config.toml
num_hidden_layers = 13
hidden_size = 192
vocab_size = 2048
norm_eps = 1e-05
positions = "rope"
rope_theta = 10000.0
qk_norm = false
init = "normal"
init_std_qkv = 0.0397
beta1 = 0.93
max_steps = 8708
dataset = "wikipedia_en"
MLP neurons of a small language model. Each row is named by its layer, matrix (down: output weights) and neuron, and shows model dimensions 48-143. Each number is 128 + 24 x the weight over its row's rms, rounded and kept within 0 to 255.
After each neuron's rows, "fires before" lists the tokens most often just after its 100 highest values on Wikipedia text that the model never trained on.

L3.down875 [ 88 148 128  95 127 177  86 126  94 151 148  88 162 144 164 130 127 113  78 141 150 128 113 105 133 136  70 153 122 136 142 126 169 154 125 124  63 187 126 122 104 117 135 136  97 133 162 136 102 131 124 171 172 117 132 121 127 144 100  98 110 118 118  96 124 133 122 117 100 135 120 133 143 101 118 132  92 160 179 185 101  93 130  94  77 134 140 112 138  61 154  85 125 116 124  93]
fires before: "it", "ation", "ress", "est", "ant", "er"

L3.down448 [142 143 109 117 132 123 146 150 106 101 145  96 138 147 140 107 126 155  93 140 129 177 130 134 145 110 117 135 102 120 161  81 107 107 144 155 112 139 123 136 116 124 153 122 145 144  82 107 130  89 118 172 133 113  98 146 171  85  95 143 102 127 142 111  75  94 157 124 142 132 105 128 134 120 161 166 111  98 118 151 131 124 130  95 115 106 138 160 145 103 126  93 135 159 127 131]
fires before: " in", " by", " 19", ":", " on", " and"

L7.down1118 [156 154 136 127 116 104  88  63 143 133 126 130 136 168 119 141 128 132 140 171 161 102 134  98 133 152 149 136  88  67 166 175 128 142 138 145 137  89 130 143 115 119  86 103 129 119 101 105 115 115  92 124  84 115  96  86 148 153 127 141 136 103 151 154 139 137 124  92 127 146 116 138 123  98  81 156 131 101 139 147 134 135 103 147 109 127 101 120 109 113 108 126 117 100 136 142]
fires before: "age", "n", "it", "ber", "u"

L7.down2 [113  95 130 126 109 110 155 145 172 127 147 165 160 132 148 159 130 100 156 162 159 122 140 113 124 109 109 174 120  85  90  90 122 117 148 138 113 155  89  80 138 118 125 120 107 158 149 135 130 119 133 154 136 150 133  89 137 176 160 137 170 149 129 136 116 160 118 126 135 133 163 114  86  90 118 122 127 131 130 153 118 112 107 139  80 153 111 139  88 115 114 160 117  86 109 160]
fires before: "son", "k", "ze", "o", "g", "n"

L10.down1482 [112 167 131 127 161  84  98 100 108  89 143 141 115  71  81 184 154 125 136 155 143 157 148 122 120 151 176 121 104  97  85 149 102 117 126 135 136 131 144  85  99 151 133 125 130 128 122 161 159 115 116 165 135 116 108 109 135  94 133 105 141 143 116 137 178 108 117  96 139  90 113 110 125 120 136 141 104 152 118 130 150 121  97  77  91 126 126 143  97 143 119  92 134 151  96 149]
fires before: ",", " he"

L3.down91 [ 83 132 172 119 133 129 147 110 107 126 121 100  93 137 144 121  93  84 135 123 154  83 171 118 119 139  61  79 145 136 131 149 175 108 128 117  69 110 136 137 139 122 118 122  83 122 142 131 172 143 109 138 163 140  97 115 137 133 122 180 129 121 102  99 135 111 139 138 113 133 108 105 126 106 137 128 122 149 136 162 108 136 166  90  97 136 111 131 179 121 124 144  73 104 140 109]
fires before: "er", "on", "le", "ment", "t", "emb"

L10.down1326 [152 122 123 104 172 121 136 136 159 135 136 135 122 144 151 150  78 141 129 138 182 107  73 143 130 143 114 157 137 119 133 123 139 141 123  81 152 108 126 113 132 124 131 113  88 120  95 144  61 136 118 159 151  87 109 128  92  99 161  90 171 113 115 162 118 158 139 135 117 137 171 137 120 126  98 113 143  66 131 152 107 156 117 117 116 106  74 136 135 171  83 151 137 122 140 100]
fires before: ":", "a", "b", " 8", "na", "S"

L2.down221 [144 111  76 156 154 172 100 106 189 105 105 138  94 139 170 129 114 102 137 101 175 127 132  98 148 118 100 129 131 142 142 152 147 130 130 155 176 110 108 100  95 140 131 151 131 107 108  79 112 112 124 113 134 118  91  99 145 138  99 119 162  97 133 119 137 131 176 106 110 148 121  92 128 144 119 134  97  96 130 163 140 167 112 159 135 142 160 180 125 143 110 156 173 147 120 152]
fires before: "er", "ers", "ral", "re", ")"

L10.down1143 [162 136 140  84 131 143 105 102 103 143 126  91 155 170 148 125 115  86  93 131 124 135 138 135 157 125 113 140 128 110 102 102 182 126 128 124 103 163 169 135 124 117 122 122 149 120 133 124 124 139  94 143 127 101 142  88 139 122 100 164 122 181 144 167 108 137 135 143 103 142 124 142 120 121  97 157  75 133 115 144 140 152 172 149 161 133 127 115 157 128 107 171 130 106  96 129]
fires before: " in", " by", " on", " to", " 19", " as"

L3.down663 [133 130 127 119  91 101  97  99 138 191 120 112 145 124 153 145  93 140  83 148  78 140 118 127 128 132 159 115 102 154 128  90 101 143 153 169 128 112 119 160 113 155  99 126 135 148 125 112 186 115 127 152 114 132 102  99 116 136 100 140 136 104 133 113 116 123 122 134 145 107 105 129 143 122 162 144 143 120 182 133 103 112  50 126 140  86 124 137 127 144 109  89 170 132 121 145]
fires before: "B", "P", " Party", " No", " She", " Po"

L3.down232 [135 137 134 127 121  81 127 158 130 147 140 104 168 116  89 120 101  97 122 127 116 115 141 191 114 124 130 118 116 101 184 112 117 177 143 156  94 150 111 127 139 134 131 138  57 140 144 139 122 159  95 143 103 185 150 109 102 133 145 154 111 120 131 132 111 112 109 189 122 120 139 100 154 142 157 160 116 108 123 126 109 162 163 131 102 126 125  94 139 118 107 129 143  91 128  74]
fires before: "\n"

L10.down281 [115 107 138 121 161 122  94 114 137 130  92 139  96 147  86 148 141 157 123 138  97 137 152 122 107 117  82 145 158  97  80 118 113 131  71 152 147 126 119 127 134 155 126 122 137  71  83  98 121 167  95 154 135 139 105 121 129 113 102 122 156 126 142 110  91 128 186 146  83 148 136 152  98 144 108 132 200 140 149  93 110 115 154  91 104 148 113 112 148 112 110 121 119 110 125 167]
fires before: "|", ".", "\n"

L7.down978 [131 141 156 138 151 105 167 133 105 157 133 162  78 108 141  97 117 117 138 137  85 125 150 102 131 117 108 120 134  82 156 115 144 118 115 138 131 150 123 100 131 155 139  76 112  83 144 131 103 109 152 138 145 109 155 162 118 154 123 156  95 128 111 155 105 138  85 122 148 106  92 119 137 134 115  85 161 134 152 123 151 118 160 149 167 143 154 156 132 124 120  87 118 109 139 162]
fires before: "s", "A", ",", "e"

L10.down771 [137 116  98 110 146 113  97 138 124 146 120 142 111 149 148 152  99 146 150 131  91 162 149 130 131 171 170 121 119 107 153 110 122 145  75 147 115 119 103 107 158 142 116 121 151 150 121 116 124 144 135 122 102 116 140 114 125 161 111 161  79  96 133 143 219 153 145 121 111 101 156 156 133 142 163 134 146 134 122 103  99 173 143 124 104 135 149 153 171 141  95  97 153 107 124 118]
fires before: "-", " ", "\n", ")."

L2.down1274 [119 143 171 111 130 123 146 111 153 140 170  78 121 105 115 131 129 142 180 123 122 102  89 157  86  97 132 145 122 121 104 132  81 123 134 158 102 147 108  99 126 103 125 138 163 169 126 126 134 132 118 140 127  79 131  80 162 120 120 187 114 160 113 119 126 100 129 125 164 152 145 123 178 123  91 126 101 141 147 161 155 137 110 142 150 116 160  95  87 114 130 120 104 106  81 124]
fires before: "ed", "pp", "ition", "il", "p"

L7.down212 [116 170 138 106 133 135 128 121 132 137 102 121 136 101 130 148 122 147 143 114 172 123 154 152 129 131  99 111 192 105  99  96 134 106 113 166 211 143 149 115  97 109 129 142 131 163 138  86 160 136 142 134 150 127 153  91 117 112 159 198 165 143 118 183 121 136 121 138 155 108  78 150 143 141  88 150 100 157 151 154 102 112 119  98 126 122  79  97 103 149 124 115 154 122  88 137]
fires before: "ive", "ed", "ial", "ence", "ment", "ent"

L10.down1526 [154 160 165 176 153 101 149 134 128 121 140  68 124 122 141 135 120 105 157  88 147 142 143 142 119 163 147 116  93 155 115 126 144 108 115 164  95 135 118 171 115 138 173 126  78  83 115 150 161 127  97 114 110 149 143 113 144 177 124 133 102 125 148 125 165 125 163  79 134 133 100 110 156 120 120 133 131 147 128  81 126 135  87 116 150 160 126 117 114 112 131 151 123 116 115 125]
fires before: "0", "2", "1", "10", "7", "6"

L10.down75 [129  98 123 108 141 152  77 190 151 142 132 124 108 136 115 106 177 172  84 155 170 129 116 139 136 119 147 160  87 174 142 158 123 118  88 122 143 150 164 136 113 116 123 164 127 116 133 137  97 125 119  77 130 100 108 112 111 142 101 131 127 126 128 124 113 128 142 156 112 100 148 105  93 160 126 148 130 145 117 128 159 124 127 100 162 141 106 151 137 101 174 123 184 147 127 149]
fires before: "in", "y", "er", "all", "il"

L10.down717 [105 151  87 132 137  89 126 136  74  95 130 131 162 118 141 132 139 142 125 106 109 173 126 118 183 122 147 128 143 127 134 107 147 107  92 167 108 138 115 159 120 111 111 152 134  96 105 134 111 166 122 165 132 102 164 146 156 137 104 136 111 152 123 128 124 105 105 103 123 136  83 148 138 144 109 148 116 131 153 133 148 155 114  72  94 143 141 111 148 103 102  89  87 142  98 108]
fires before: "n", "s", " place", "st", "ing", "les"

L2.down1367 [121 142 122 111 161 112 114 103 148 142 125  91 143 171  86 144 134 109 127 128 116 107  83 116 127 103 132 140 106 141 141 164 132 121  60 156 146 139  83 181 116 133 174 116 118 131 144 153 108 135 150 121  96 134 134 139 180 129 111 156 105 121 157 106 105 141 110 137  93 125 161  83 104 123 109 139  95 181 146 135  80  77 111 172 120 146 142 133 107 125  96 140 115 138 147 143]
fires before: "s", "e", " G", "ification", "ign", "ion"

L2.down1072 [154 163 176 120 143 128 152 121 151 118 147 128 123 158 126 128 134  83 140 170 123 116 121 143 108 162 142 155 130 156 107 146 123 125 130 163 135 170 121  58 126 159 138 147 107 173 139 112 109 134 147  98  92 103 145 135 139 163 116 112 105 122 106 134 137  91 142 138 103 138 106 128 187 146 144 127  99 126 121 154 126 157 114 148  83 136 153 120 128 129 126 100 195 145 101 121]
fires before: "y", "ic", "ies", "ack", "e", "el"

L2.down448 [126 157 159 146 115 106 132 134 154 118 111  98 112 127 148 128 116 118 166 112  83 185 150 132 144 113 130  83 113 121  96 152 130 140 129 108 120 120 119 166 161 149 103 112 122  96 154 134 162 136  99 106 100 111 162 150 153 118 134 152  97 120 132  84 160 104 111 104 100 159 125 100 151 133 160 191 107 113 157 158 130 102 156 161 134 152 150 151 160 139  88 147 133 115 111 157]
fires before: "s", "d", "-", "it"

L7.down734 [159 152 143 185  81 151 173 136 152 118 127 106 142 103 123 148 136 163 135 151  96 160 168 162 143  94 133 122 114 129 102 133 141 146 156 145 124 145  69 110 112 150 119  98  98  90 135 150 157 143 114 134  96 135 126 105 120 106 109  85 126 103 159 119 111 141 151 168 107 111 122 115 130  70 136  98  97 100 124  95  85 114 139 109 137 114 101 136 119 123 131 155 131 128 151  81]
fires before: "\n"

L10.down918 [121 123 155  93 188 103 104 156  90 123 128  96 135  83 145 183 127 137 131 112 136 113 111 143 127 109 153 145 157 108 114 144 116 127 135 162 171 119  95 125 129 144 112 152 127 159  99 113 112 150 102  70  97 134 151 119 158 142 124 110 125 143 128 127 144 122 131 182  85 185 145 105 121 161 104 116 135 136  98 112 120 117 151 128  90 119 155 110 161 128 139  66 143 161 125 129]
fires before: " of", "ed", "s", "ing"

L10.down550 [101 127 116 110 106 130 122 118 164 108 117 126 158 154 134 112 137 140 131 143 162 110 128 133 138 106 134 111 113 126 145 116 137 103 117 100 124 132  91 117 117 131 161 117 130 159 132 105 131 121 120 103 167 132 189 122 112 134 166 142 140 116 146 137 121 117 131  84 120 111 132 105 149 139 102 129 109 131 186 148 118 110 155 112 124 109 128 183  70 114 124 166 159  97 137 143]
fires before: "ment", "ed", "ing", "son", "ot", "er"

L10.down1172 [137 146  95 115 139 142 101 125 134  77 126 115 158 127 135  95 135  96 140  98 139 138 123 163 164 143 106 142 149 106 185 152 111 125 133 145 143 147 133 175 108  97 157 120 146 150 123 170  74 160 129 145 137 159 166 117 133 182 170 118  92 104 122 100 175  94 122 131 155 129 139 106 128 119 124 172 104 112 139  84 120 171 138 120 118 123 112 128 104 125 143  99 154 122 120 122]
fires before: "000", "5", "1", "4", "2", "7"

L3.down1296 [172 169  86  79 117 153 175 159 173 105 112 118 103  79 103 184 146 182 146 158 169 135 147 123 109 112 115 107 111 123 119 119 125 140 112 161 164 180 123 147 136 179 163 128 115 141 136 119 119 170 140 117 112  90 125  97 119 117 135  84 107 134 149 147 106 115 156 133 130  97 136  83 141 133 144 161 149 142 122 149 103 135 124 116 103 109 162 111 102 103 114 132 140 147 101 110]
fires before: "ed", "ment", "ition", "ing", "ence", "al"

L7.down555 [140 176 157 102 149 107 135 134  55 118  97 102 127 114 106 164 110 131 112 185 171  69 141 149 130 124 162 101 138  97 136 135 145 113 127 118 174 118 136 129 132 145 147 131 136  82  73 119 141 144 184 188 130 133 144 120 146 131 118 122 138  99 143 137  61 155 122 139  91 130 119 133 177  83 136 155 165 140 109 143 109  99 137 137 142 130 112 113 118 141 109 138  72 167 121 114]
fires before: "\n", "-"